config = dict(
    norm='layernorm',
    rope_fraction=0.25,
    qk_norm=False,
    init='normal',
    init_std_o=0.0295,
    learning_rate=0.012,
    dataset='wikipedia_en',
)
MLP neurons of a small language model. Each row is named by its layer, matrix (up: input weights) and neuron, and shows model dimensions 64-159. Each number is 128 + 24 x the weight over its row's rms, rounded and kept within 0 to 255.
After each neuron's rows, "fires after" lists the tokens most often just before its 100 highest values on Wikipedia text that the model never trained on.

L4.up822 [129 131 120  92 124 124 114 113 178 153 134 166 125 138  76  87 133 146 115 106 165  85 133 159 159 114 170 142 112 139 139 128 132 164 135 138  66 139 106 111 147  80 106 111 146 142 145  73 127 166 124 174 158 144 157 118 115  76 142 113 138 111 145 126 110 144 140 154 181 155 116 124 107 123  75 136 107 143 134  94 132  99 150 124 118 112 153 122 164 124 128 100 122 160 121 145]
fires after: "O", " Ang", " f", " h", "av", " e"

L4.up155 [128 149 133  90 113 148 116 112 159 127 134 111 115 126 135  86 126 103 115 125 100 135 125 149 103 146 142 110  87 108 133 145 107 141  82 166 106 117 111 147 104 162 144 116 104 114  96 109 134 192 127 122 115 108 120 158 161 139 106 113  94 127 132 120 123 144 166  76 163 145 165 111  96 155 139 121 107 141 147 109 148 133 170 168 119 111 143 121  72 135 167 144 149 162  94 166]
fires after: " |", " Bl", " W", ":", "F", "per"

L4.up359 [114 112 126 161 146  99 143 120  72 119 108 123 131 114 150 126 119 128 170 108 111  82 137 125 124 126 145 145 129 144 137 155 136 125 122 145 139  90 148 107  75  90 171 168 131 136  87 157 146 117 174 127 141  82 135 133 187  94 154  84 158 147 137 122 127 151 152 135 112 110 151 133  97 149 115 150 119 140 121 118 121  91 105  76 120  89 108 120 189 144 118 115 118 102  73 125]
fires after: " T", " t", " b", " ", " re"

L6.up884 [140 125 123 114 123  96 153 166 131 127 157 171 118 159 131  64 146 135  99 137 126 132 141 129 199 132 160 114 147 124 121 131 135 116  79 164  82  92 139 127 144 142 127 182 101 141 120 138 101 130 112 141 129  92 142 110  83 123 119 157 146  94 128 136 167 111 156 150 149 138 132  90 152 151  96 153 100 133 148 162 128 136 103 148 159  94 133 102 125 157 140 105  43  81 104 142]
fires after: " f", "ch", " from", "l", "f"

L6.up751 [131 152 120 133 124 151 148 138 108 165 181  88 132 153 134 122 137 140 141 155  88 116 124 156  96 121 169 157 124 156  92 130 139 126 102 140 131 164 116 159 111 134 184 117 108 146 133  99 113 157 101  79 126 168 181  75  89 125 148 145 116 152 111 157 142 141 130 115 119 162 114 172 142 114 154 107  92 124 152 108 163 169 129  78 108 117  87 155 109 114 156 102  78 171 100 115]
fires after: " M", " D", " P", " C", " d", "D"

L4.up57 [103 171 118 132 103 131  44 136  92  91 152  91 145 108 151  97 103  99 114 123 140 141 101 118 150  90 111  86 132 138 117 143 161 168 144 107 116 158 113 162 131 117 109 153 103 109 125 145 150 142 102 133  97 117 152 112 100 171 121 105 158 101 159 142 151 119 133 130 131 116 150 134  97 143 123 117 122 130 136 132 159 121 131  96 121 132 107 120  92 114 114 112  82 169 131 123]
fires after: "S", " S", "n", " C", "s"

L4.up457 [147 123 158 115  55 131 151  96 120 181  86 134 121 132 161 117 184 121 153 118 126 126 153 115 135 159 116 152 117  87 114  96  83 122 157 113 152 129 126 109 123 150 129 110 117 126 112 135 108 149 184 127 122 140 119 155 122 136 135 134 157 102 153 138  99 154 135 128 167 143  79 138  97 133 105  95 117 121 114 142 152 150 155  93 152 139 156 125 138 132 114 164 112 127  98 117]
fires after: " C", "P", " A", "c", "á", " c"

L4.up378 [ 94 104 149  72 117  86 129 136 141 118 154 136 115 147 128 105 140 155 122 135 112 140 145 112 114 130 138 114 124 113 109 140 109 149 119 206  88 162 148 129 104 104 135 152 133 129 146 133 124 119 141 118 142 117 168  96  89 137 107 121 127 102 150 140 172  95 109  69  99 124  98 160  89 156 110 156 153 129 167 166 106 135  96  88 119 135 113  77  90 116 120 141 129 127 151 135]
fires after: " p", " M", " P", " Mar", " ("

L7.up423 [ 88 183 101 135 108 126 165  93  95 113 137 107 157 139  89  84  86 120 106 176 124 161 127 136 145 112 152 140 142 156 103 177 165 123  98 103 159 132 155 136 121 149 145 139 157 130 133 111 166 148 149  82 143 172 160 146 130 100 113  91 163 119 152 103 131 141 139 122  84 117 132 135  83  62 129 121 182 134 106 129 136 124  89 159  89 145 144 111 162  95 144 143 105 158 116 119]
fires after: "p", "B", " p", "'", " B", "8"

L4.up24 [147 170 166 108 145 134 142  92 121 102 136 136 147  99 109 119  60 155 110 114 128 146 126  76 145 110 139 110 141 109 164 120 114 140 154 162 110 141  74  96 158 114 145 158 155 151 141 146 103 158  99 136 134 108 116 125 128 148 143 118 150 122 133 158 146 106 144 167 148 191 111 103 108 169 108 116 111 126 151 165 107  91 133 135 149 159 128 134 150 115 121 134 109 139 149 127]
fires after: " M", " f", "f", "m", "em"

L6.up961 [132  70 169 151 143 113 124 132 169 140 155  95  93 143 142 118 102 126 145 118 118 125 101 115 116 136 110 108 124 101 116  85 140 147 149 148 163 161 148 167 130 145 126 137 111  86 164 129 157 150 137 113 161 133 132 137 143 131 129  58 114 124 108 116 121 100  92 105 129 101 121  89 102  87 130 110 152 135 143 117 141 115 149 141 122 140 148 111 125 108  99 140 120 117 110 100]
fires after: " D", " St", "end", " d", "at", "D"

L4.up1233 [125 114 142 135 126 123 138 109 127 164 134  86 137  86 162 104 177 148 175 104  89 123 132 104 126 124 120 129 129  99 141 165 137 158 116 113  91 134  94 128 143 137 134  93 144 113 102 117 124 121 157  99  85 134 123  70 132 142 131 149 143 117 151 129 136 140  66 119 128 127 127 103 116 107  94 118 156 104 166 139 161 129 133 148 103 158 131 135  96 158 119  97 102 116 110  98]
fires after: "c", " M", " c", "d", "om", " Ad"

L4.up58 [113 122 121 154 111 116 104 180 105 130 132 130 135  96 135 119 111 192 110 168 135 105 122 164 107 150 142 129  98 137 122  79 135 141 111 133 127 109 107 134 123  99 115 148 138  73 130 144 112  64 131 131 160 160 117  81 115 112 122 172 118 122 143 139 123 153  99 106 149 154 111 117 114 148 112 122 149  95 108 108 127 129 149 138 139 148 155 135 143 160 144 144 125 147 107 184]
fires after: " m", " M", " resp", " cont", " the", " ev"

L4.up1080 [109 137 165  85 122 112 124 112  90  98 129 138 120 105 158 141 170 139 120  72  93 157 125 163 117 110 125 113 137 152  88 135 130 131 121 128 122 143 191 132 119 144 148 138 172 114 118 161 151 130 119 124 144 125 127  85 139  92 173 131 100 126 167 130 121 147 123 111 124 115 107 140 152 153 110 160 116  77 102 129 156 137  93 110 118 141 127 153 121 119 121 107 111 121 100 101]
fires after: " H", " S", "S", " T", " te", " "

L4.up735 [ 76  93 127 129 152 133 113  96 129 153 137 111 138 139 143 129 150 112 109 154  83 112 122 144 144 178 174 104  87 111  89 122 113 124 124  65 123 139 124 139 115 132  94 125 127 171 126 105 117 200 138 102 143  97 132 107  80  80 157 120  92 111 158 119 148 139 120 118 159 140 130 106 104 129 122 110  95 130 125  91 194 162  58 137 101 128 160 144 140 158 151 140 150 138 103 119]
fires after: " Ar", " D", " Bel", " Bar", " al", " P"

L4.up1250 [103 111 128 135 184 122 147 139 117 112 102 134 144 146 180  99 164 142  82 133 102 121 161 129 117 129 148 148 145 154 124 156 130 121 117 116 142 141 106 105  96 161 150 120 129 161 125 163 126 137 128  82 134  95 128 129 102 180 117 111 124 155 137 111 120 121 152 134  97 141 141 134  76  97 116 133 115 118 167 106 138 138 135 131  83 155 140 124 126 110 152 148 156  85  98  87]
fires after: " P", " H", " B", " h", "p", " D"

L6.up1118 [160 161  93 113 132 129 120  97 124 144 171  95 152 121 121 150 136  99 135 172 123 103  62 105 145 110 142 120 171 135  94 113 117 113 128 145  90 144 156 122 115 155 122 138 156 151 153 110 147 153 127 113 136 175 122  85 110 102 114 125 128 111 139  96 149 128 120 160 126  68 102 125 105 116 139  89 122 150 129 130 154 143 115 136 108 109  93  95 158 109 132  66 152 113 156 105]
fires after: " g", " m", " prov", "e", "p", "en"

L6.up1028 [122 139 130 163 133 101 142 143  82 114 118  97 158 164 133 128 114 139 124 147 145 131 109 116 161 157 114 112 162 155  76 135 137 107  94 158 110 112 112 102 129 126  73 137 133 121 160 162 113 117  92 122 117 166 100  98 123 129  96 143 103 173 115 160 104 128 137 151 143 123 131 116 108 153 119 117  94 110 154 148 111 135 144 128  91  62 167 126 126 137  81  85 108 157 180 145]
fires after: ".", " p", "p", " t", "\n\n", " m"

L7.up368 [130 112 113  94 133 102 165 158 142 163 175 141 156 171 130 154 138 142 107  59  98 119 118 111 133 133 138 123 136 152 113 148  77 107 119 142 140 128 135 164 109 106  88 166 145 111 164 135 112 116 122  99 152  86 154 143  92 108 103 122 128 124 119 119 126 122  99 108 112 175 122 152 150  89 139 105 138 153 111 113 128 119  84 113 106 130 127 150 107 137 138  98 133 116 111 125]
fires after: " a", " p", " Cl", " P", "a"

L4.up222 [143 141 141 128 134 156 111 132 111 154 129 127  85 111  82 102 137 130 108 126 123 125 144 113 134 113  82 149 124 140 118 159 140 145 127 100 105 118  99 132 119 135 167 109 138 108 163 117 157 181 119  97 128 176  97 127 149 110  76 160 147 102 122 151 103 111  91 115  81 127 133 113  73 143 105 106 163 166 116 129 119 110 144 120  92 107 116 107  95  95 147 122 113 156 116 127]
fires after: "b", " B", "est", "it", "ud", "t"

L4.up552 [136  85 117  81 120 101 140 122 129 121 135 131 164 157 143  89 149  99 121 173  95 105 139 140 134 148 158 150 127 149  98 141 146  99 115 139 119 112  88 130 159 121 174 145 137 139 116 148 122 118 143 142 141 130 124 142 102 158 100 105  80 138 106 124 134 109 111 109 141 100 107 186  99 129  85 146 133  94 104 162 123 108 116 120 146 107 110 132 103 144 115 118 173 106 107 111]
fires after: " c", " S", " (", " s", "S"

L4.up84 [119 119 145 138 101 141  86 133 126  97 120 105 132 139 118 110 147 145 159 127 164 163 137 125 103 157 154 186 129 143 122 145 164 139 142 102 100 133 151 108  74 128 121 134 161 107 161 157 122 169  80  86 144 180 157  80 112 106 148 117 171 124 130  86  89 118 131 168 149 115 176  74 100  68 123 120 139 118 187 155 113  99 137 144  92 130 116 112 133 129 114 127 106 129 127 140]
fires after: " d", "d", "er", " D", "l", "or"

L4.up986 [ 98  85 136 139 171 137 124 134 174 145 126 110  92 130  93  71 159 139 140  97 157 176 127 104  91 103 170 145 160 147 119 104  94 113  96 170 154 121 148 168 132 117  91 139 126 126 143 112 148 119 190  84 153 108 115 114 150 130 122 125 154 148 116 126 168 157 115 152 111 126  87 145 112 139 118 134 105 132  83 145 106 130 107  96  90  89 129 107 102 113 102 138 138  71 114 105]
fires after: " St", " st", " inst", " rest", " d"

L4.up1000 [128 145 111 153 154 114 113 141  94 180  93 154  86 104  98  90  92 114 113  94 128 134 172 151 112 140 126  93  98 132 128 125 137  89 175 115 144 123 110 167 113 164 109 104 143 135 124 114 121 113 123 172 146 186 111  92 147 163 125 135 117 106 107  98 137 126 118  88 118 127 158 129  92 138 116 146 143 142 133 150 173 113 107 122 134 105 127 118 122 109 136  65 144 145 136  95]
fires after: " M", " O", " m", " H", "/"

L4.up182 [121  99 117  90  84 114 132 113 122 105 158 116  73 127 127 185 113 131 166 118 120 108 135 127 104  99 122  97 122 121  84 156 173 174 124 117 140 106 129  76  80 117 112 129 131 102 109 123 125  89 146 173 110 142  99 164 138 134  94 134 116 123 145  72 144 134  85 124 165  92 111 106 119 138 114 123 138 139 145 113 115 144  98 144 111 127 162 129 141 142 130 136 143 128 138 146]
fires after: " f", " the", " F", " S", " of"

L4.up1180 [122 105 168 106 130 157 107 122 150 162 131 135 115 128 153 101 107 105 134 105 127 143 169 118 144 153 139  92  97  87 122 136 123 132 148 139 134 103  86 137 139  72 138 107 107 127 131 155 155 168 150 178 120 128 139 114 120 137 109 103 134 141 143 172 137 121 146 119 141 138 123 147  71 115 117 160  93 163  79 183 110 123 113  74 158 154 102 157 105 150  79 133 123 127 153 135]
fires after: "\n", "S", " S", "T", " T", " s"

L4.up247 [150 104  95 124  81 147 111 146 142 111 132 116 126 129 151 160 132 163 142 140 116 141 144 115 118 109 135 154 123 129 170 139 139 111 132 119 145 142 136 133 171 159 138 136 113  86 138 142 102 165 131 116  57 154  77 123 137 137  94 106 134  99  91 161 151 113 110  96 118 150 129 100 161 134 131 143  98 122 124 164 148 131 101 137 141 121 112  67 163  97 147 173 102 142 156 155]
fires after: " B", " W", "w", " b", "he", "il"

L6.up1193 [139 147 101 102 141 154 133  82 161 161 207  96 120 113 127 139 129 125 112 146 101 111 159  94 136 162 174 120 145 134 122 136 166 103 146 104 156 125 115 153 104 121 157 176 156  77 179 167 138 119  86 156  84 158 121 126 145 138 128 123 136 129 101 133 118  82 108 125 134 129 139  95 102 111 105 145  88 159  91 125  73 101  90 149 135 127 148 137 106 117 113 134 114 128 115 141]
fires after: " B", " sp", " St"

L10.up1197 [105 123 126 173 120  80 158 150 127 109 135 114 128 132  79 177 100  91 136  86 147 141 116  85 105 143  92 128 116 147 106 111 118 133 109 138 114 115 133 151 119 131 140 116 114  82 113 143 127 134 128 121 156 110 175 111 135 128 141 130 127 182 122 120 123 133  79 108 130 123 127 103 135 122 109 124 123 119 105 147 128 115 136 131 142 170 120 133  89 122  87  95 130 126 115 102]
fires after: " |", " "

L4.up740 [137 116 168 165 116 134 131 139 145 118 108 130  95 101 136 102  67  82 122 174 146  77 140 139 125 104 145 146 119 142 112 108 160 137 151  88 112 124 122 162 155 142 161 137 114 115 102 136  99 150 129 136 156 148 112  98 167 138 154 159 152 107  92 149 148 126 106 132 156  89 118 107 151 153 115 106 165 105 163 143 123 126 151 166 149 103 112 141 117 100 111 151 143 165  99 152]
fires after: " M", " m", " l", "s", "M", " C"

L6.up157 [127 141 142 114 125 126 147 160 108 149 103  83 144 101 162  81 128 111 135 148  78 123 121 113  55 145 120 130 143 100 120  81 121 148 110 140 172 154 117 125 108 143 159 136 127 133 120 128 160 133 184 146 141 148 157 164  86 154 137  98  91 163  82 129 115 138 109 108 154 138 132 140 103  97 129 145 146  67 145  81 157 151  77 145  95 140 130 125 109 111  98 167 130 138 170 136]
fires after: " S", " M", " s", "s", " dr"

L6.up382 [ 88  78 131 108 121 127 160 154 155 156 148 151  95 104 119 113 132 134 134 114 111 163 161 155 107 165 133 145 104 133 158 113 107 117 107  99 106 117 145 124 136 153 116 107 143 152  78 170 115 142 119 144 131 179 176 153 126 104 118 140 104 103 125 132 111 122 136 134 183 101 128 146 118 106 117 107 119 113 120 143 138 150 148 111 122 159 152 138 109 154 134  85 157 188 154 164]
fires after: " |", "/", " w", "r", " Bl"

L4.up1020 [132 135 146 138 124 127 177 173 161  64 140 136 146 135 106  94 142 126 155 118 126 135 140 116 146 124 118 134 121  80 143 189 134 174 161 126 146 127 104 139 107  90 134 119  97 132 146 171 153 116 127 139 132 116 121 152 159 183  98 126 113 137 128 131 173 173  96  74  92 128 168 146 113 176 125 124  64 126 113 123 168 102  81 162 126 146 145 137  86 137 144 179 131 127 110  73]
fires after: " A", " D", " d", " a", "d", "D"

L6.up998 [120 115 106  90 117 132 131 107  94 123 147 130 149 150 127  48 104  84 127 146 129 135  90 106 152 145 119 160 174 135 129 134 140 117 136 127  83 145 116 140 118 112 130 138 100 161  94 117  93 113 159 163  99 102 120 119 126 134 104 122 150 146 122  89 120  82 127 126 147 149 184 130 104 158 174 135 140 140 127 130 134 125 130 168  82 150 112 152 110 102  81 118 112  83 111 161]
fires after: ".", "us", "em", " E", "c"

L4.up28 [166  78 122 129  99 118 161  85 151 115  92 136 142  90 140 102 163 128 190 140 138 149 168 153 106 131 114 127 182 110 135 139 171  81 127 115  86  88 130 126 101 132 140 126 124 111 119 134  66 131 132 134 104 134 126 111 129 146 119 143 102 142 129 100 130 131  81  91  94 119  79 152 147 161 103 127 119 137  79 152 146 125 114 112 149 148 133 123 146 121 182 141 106 122  87 141]
fires after: " c", " C", "c", " g"

L7.up1004 [119 128 152 164 120 135 152 136 105  81 125 139 130 137 133 160 114  98 138 102 110 160 150 147 111 144 121 145 112 101 126 177 154 140 137 163 102 108 131 156 140 151  87 126 126 103  89 150 139 125 116 145 164 157 132 124 107 159 149 182 128  92 122 138 138 155 117 155 142 105 104 158  95 117  73 141 178 139  88 101 103 116 118 118 148 168 142 126 110 140 125 147 136 111 146 114]
fires after: "r", "on", "he", " Br", "m", "ber"

L4.up281 [122 113  98  94 167 136 118 118 136 103 113 108 142 118 119 108 135 100 153 150  92 114 115 150  87 161 140 127 125 103 162 127 132 171 121 136 114 168 128 162 132 147  88 113 178 108 129 140 117 121 141 127 144  98 130 141 105  83 100 131  86 132 128 125 125 151 107 158 146 138 128 112  92  90 157 176 145 125 128 158 106 125 113  97 140 117 131 147 135 100 158 122 140 174 106 113]
fires after: " s", " ex", " res", " back", " bro", " tr"

L4.up895 [178 156 155 152 145 125 125 135 125 140 143 118 142 100 108 125 184 123  86 132 110 109 143 161 140 182 145  80 147 112 101 121 109 135 132 119 115 148 110 100  89 122 121 151 157 136 129 163 125 115 135 121 123 128 125 106 122 134 121 132 122 129 152 138  86 130  77 144 145 104  93  83 175 120 116 123 122 186 153 118 143 137 106  94 136 137 140 123 100 122 102 127 153 125 128 120]
fires after: " b", " B", " N", " kn", " Pro"

L6.up831 [119 149 162  91 125 165 152  92  97 147 162 120 130 123 155 123 178 109 101 110 151  79 117 135 117 162 138 139 151 112 111 137 159  99 131 107 148 145 151 144 115 170  78 139 122 124 157 127 112  85 102 132 130 122 126  99 173  76 148 119 144 150 126 163  83 125 137 146 131 105  83  97 148 121 139 125 106 164 123 167 115 137 127 135 129 137 107 113 138 112  98 114  98 124 111 132]
fires after: "b", " b", " S", " B"

L6.up517 [117 160 121 149 146 117  85 147 141 146 147 171 116 119 110 134 152  96 130 125  98 135 124 170 109 114 148 110  66 101 126 163 140 157 157 155 153 127 148 129 109 125 148 139 176 123 130 154 155 114 123 134 118 143 173  97 159 108 127 122 168 133 132 153 114 128 123 150 123 132 155 115 103  84 112 109 105  95 140 156 130 138 156 103 111 114 148 116 146 129 122 149 139 157 150 114]
fires after: "l", "or", "al", "ost", "ro"

L8.up105 [ 99  95  48  83 105 174 117 111 142 124  64 139 141 168 114 139 134 145  94 163 157 137 112 173  96 136 102 113 132 130 122 101 130 122  99 121  77 138 114 111 156  95  87  91 120 157 157  90 164  83 132 118 128 163 116  98 115 146 137 173 120 105 118 115 138 156 119 143 146 132 142 139 146 155 120 123 117 120 146 127 114 121 135 108  89  93 150 124 134 127 140 146 153 142 129 100]
fires after: " f", " the", " h", " en", "-", " cap"

L7.up1166 [151 100 152 123  94 144 151 144 159 151 121 152 146 143 120 122 102 125 145 123 122 111 178 119 127  78 111 118 126 141 103 108 148 110 145 136 142  98  93 115 161 145 137 162  61 147 166 135 133 151  91 127  94 137 157  88 146  96  90  95 114 112 157 129 122 138  79 154 148  92 156 131 128 153 141 171 145  90 119 144 159 122 165 114 163 148 108 124 137 191 121 130 118 107 111 130]
fires after: "\n", " S", "S", "y"

L6.up1121 [123 164  89 124 115  79 102 108 147 176 125 142 104  96 156 165 127 100 115 158 105 141 102  95 134 146 160 121 113 140  98 123 161 140 125 168 138 149 107 138 163 152 143 116 122 130 179 119 162 139 170 169 124 154 133 125  88 113 105 111  87 141 143 104 142  99  99 110 122 109 115 154 101 120 116 140 124 137 120 112 131 164 100 139 145 115 109 130 115 106 140 125 108 127 120 142]
fires after: " B", " b", "b", "B", "G", " th"

L4.up517 [125 113 122 124 109 134 106 103 118 160 144 147 132 128  96 175 135 141 130 127 152 129 153 115 166 142 186 162 144  86 151 168  97 123 129 137 121 166 121 113 120 112 132 113  93 125 138  95 104 130 145 110 121 157 137  99  97 129 159 114 147 101  69 147 153 126 134  77 129 125 162 120 125 137 104 130 120 170 162 114 135  84  81 128 138 122 124 127  98 135 138 137 117 174 177 175]
fires after: " B", "b", "ar", " Bar", " b"

L6.up201 [147 181 124 111 168 163 135 116 161  91 126 135 139 129 146 139 136 140 141 122 154  87 151 122 159 138 130  66 118 163 102 118 124  91 168 159 105 156 103  72 128 109 131 142 109 124 128 145 134 176 127 107 125 158 113 137  95 129 131  89 124 135 146 102 135 148  98 133 141 125 124 125 104 112 114  88 141 154 100 161 145 105 142 143 143 141 169 129 137 130 171 186 126 128 134 131]
fires after: " M", " adv", " app", "f", "erg", " It"

L4.up869 [168 109 109 118 120  89 175  86 155 138 126 155 116 140 128  95 143 131 125 136 120 190 137 113 107 147 137 141  95 116 152 127 138 106 176 133  79 104 105 151 129 124 107  74 142 157  99 128 119  97 106 102 144 134 144  89 106 128 114 164 145 103 112 132 134 137 141 167 143 148 119  90 164 112 122 121 126 196 123 133  83 117 164 121 131 107 137 131  99 149 124 111 135 152  99 145]
fires after: " m", "r", "c", " M", "m", " R"

L4.up1115 [123 128 161  88  84 117 145 136 157  90 173 144 170 127 127 139 122 142 122 153  80 121 139 145 164 168 113 166  85 145 133 121 127 148 168 113 147 116 160 121 122 138 139 128 115 100 144  69 107 133 123 166 141 105  85 151 178 110 116 133  70 110 117 143 116  94  70  85  92 175 105 163 164 107 136 106 124 100 115 122 150  92 167 167 141 129 106 133 131 119 130  93 109  98 129 139]
fires after: "p", " A", " Cl", " p", "t"

L4.up362 [158 132 160 119 139 145 137 107 124 134 131 129 108 170 119 135 144  87 108 140 155 128 147 106 107 124 112 121  92 122  84 145 131 159 165 142 117 120 109 119  98 149 148 120  94 142 113 145 138 122 139 141 131 134 129 122 133 146 112 101 125 112 100 158 131 136 103 177 142 107 154 100  77 118 155 134 126 120 101  97 130 114 122 139 129 164  98 131 104 123  88 139 119  78 107 143]
fires after: " S", " W", " D", " H", "D"

L4.up562 [135 110 145 119 152  96 103 124 110  98 158 138 112 112 128 138  95 139  91 126  79 127 198 108 152 172  83 146 145 175 100 122 126 142 158 168 105  97 135 149 165 149 149  86 128 127 139  98  90 129 128 151 132 124 141 107 102 105 125 129 144 116 127 120 135 107 108 139 138 136 117 131 107 152 122 125 126 123 176 133 120 100 119 170 123 140  87 145 131 144 150 108 152 127 122 121]
fires after: "m", " M", " m", "ax", "mp", " C"

L4.up341 [ 49 123 142 114  87 144 148 181 149 127 126 142 123  95 127 110 162 106 141  88 135 117 116 142  74 141 109 110 109 145 172 103 141 129 164 131 157 115  88 102 132 130 147 138 119  97 132  91 164 135 168 114 149 113 153 161 132 133 158 108 122 109 111 163 108  70 121 110 148 140 123 123 144 126 143 135  83 132 116 161 137 139 127 140 159 145 114 159 116 133 101 150 140 137 109 134]
fires after: " H", " h", " ", "es", "c", " T"

L7.up348 [108 123 119 154 156 172 116  96 142 122 128 178 115  80 150 144 128 102 152 135  92 139 109  82 124 107 131 145 131  81 137 118 180 118 130 116 117 112 107 135 127 106 142 110 149 151 143 136 105 154 126  93 100 133 133 165 126 126 124 117 134  91 151 141 105 120 190 106 119 101 143 116 121 139 125 106  96 154 118 190  97 131 118 112 131 129 169 127 139  94 164 125 103 130 154 161]
fires after: "c", " S", " F", "C", " inv"

L4.up447 [153  89  93 103 129 178 115  83 173 116 126 143 137 135 100 154 134  82 169 107 130 164 112 142 103 133 153 110 134 119 114 118 126 137 138 130 106 112 148 133  92 100 127 140 144 170 148 103 112 124 126  71 137 148 105 134 105 113 120 133 106  98 173 160 137 129 139  86 165 139 165 139 108 122 107 110  75 183 152 136 146 129 124 104 142 161  84 100 128  91 135 141 138 111  81  77]
fires after: " B", "B", " ex", " f", " the", " new"

L6.up1136 [146 121 134 114 148 150 120 144  94 124 132 132 117  87 133 155  92 114 138 107 170 126 126 142 133 118  84 159 167 177 124 155 126 103  89 115 162 138 123 152 114  87 126 122 108 109 159 141 147 127 130 137 122 129 163 146 122 113 138 108 113 123  96 130 144 108 116 124 101 152 110 140  80 132 138 109 138 107 134 134 123 118 155 115 145 173 129 131 132 121 193 114 155 196  98 117]
fires after: " |", "it", "et", "ot", " B"

L8.up183 [149 103 117 122 114 187 131 148 132  91 136 138 157 113 166 110  92 122 155 109 113 141 115 125 157 170 154 102 135 150  68 130 160 109 101 120 129  98  93 174 138 129 144 135 138 108 102  99 109 135 123 112 103 163  90 134 110 149 119 119 138 115 120 154 151  81 124 141 139 147  91  66  89 109 109 140 127 127 109 121 139 147 109 140 145  91 130  96 151 138 142 144 100  61 137 111]
fires after: " A", " the", " B", " F", "th", "A"

L4.up1181 [170 104 149  91 152 102 173 139 137  91 144 140  99 126 111  77 141 125 150 113 135 153 126 139 121 130  85 128 121 115  90 132 140 147  83 145 138 103 124 130 156 114 137 108 189 116 159 126 107  83 111 182 149 135 117 160 135 130 142 142 135 107 164 157 121  88 108  76 155 136 125  70 182 116  98 142 143 123 152 144 132 143 120 135 144 157 162 101 145 121 167 130  99  98 106 145]
fires after: " f", " F", "k", " comm", " ref"

L4.up572 [ 96 108 107 150 125 160 143 140 121 108 113 140 163 182 122 168 100 149 115 162  94  98 161 180  89 108 129 150 157 119 128 141 124 155 132 119 124 111 135 165 123 101 141 141  96 144 149 149 153 105 133 139 122 144 135 104 131 158 100 107 163 139 132 155 151 116 122 135 163 128 121 130 130 133 145 115 134 101 141 134  87 116 109 134 134 103 129 143 115  99 129 139 106 153 109 139]
fires after: " W", " D", "th", " Wh", "W", "D"

L6.up712 [125 126  84 105 193 122  95 132 128 144 128 126 137 126 146 123 116 103 151 141 104 167 144 174 134 123 137 105 145 150 126 141 128 108 114 144 174 132 107 117 123 135 206 147 110 108 127 140 137 117 128 147 147 137 125 147 138 134 115  99 127 144 155 123 129 158 121 108 139 125 143 119 150 149 120 171 177 157 138 136 102 143  76 111  98  97  88 172 121 120 155 128 151 140 148 141]
fires after: " t", " st", " g", " T", " A", " W"

L4.up88 [ 64 110 116  93 162 135 115 157 154 122 135 122 120 125 119  96 146 138 160  82 181 164 139 110  77  93 138 139 136 139 143 134 102  92 127 120 134  76 120 164 136 122 144 145 138 125 129 112 124 134 144 144 156 124 164 113 131 105 155 140 115 164 113 142 162 143 134 156 141 148 126 138 146 176 114 114 129 106 126 125 114 181 129  98 112 165 127 150 114 128 117  93  79 164  75  94]
fires after: " t", " e", " l", " ", " s", " em"

L4.up938 [167 135 125  87 117 143 129 115 169 136 107 134  96 101 133 121 102 137  87  81 180 123 149 126 113 109 108  92 105  81 172 122 142 106 123 132 158 127  82 104 138 134 110 121 116 129 116 136 150 149 127 159 119 116 120 139 126 106 161 133 137 170 136 142 113 144 159  97 136 139 106  73 126 109  56 145 154 120 173 150 147 128  79 128 144 142 166 120 153 133 153 123 139 146 121 123]
fires after: " a", " k", "ak", "k", " to", " cap"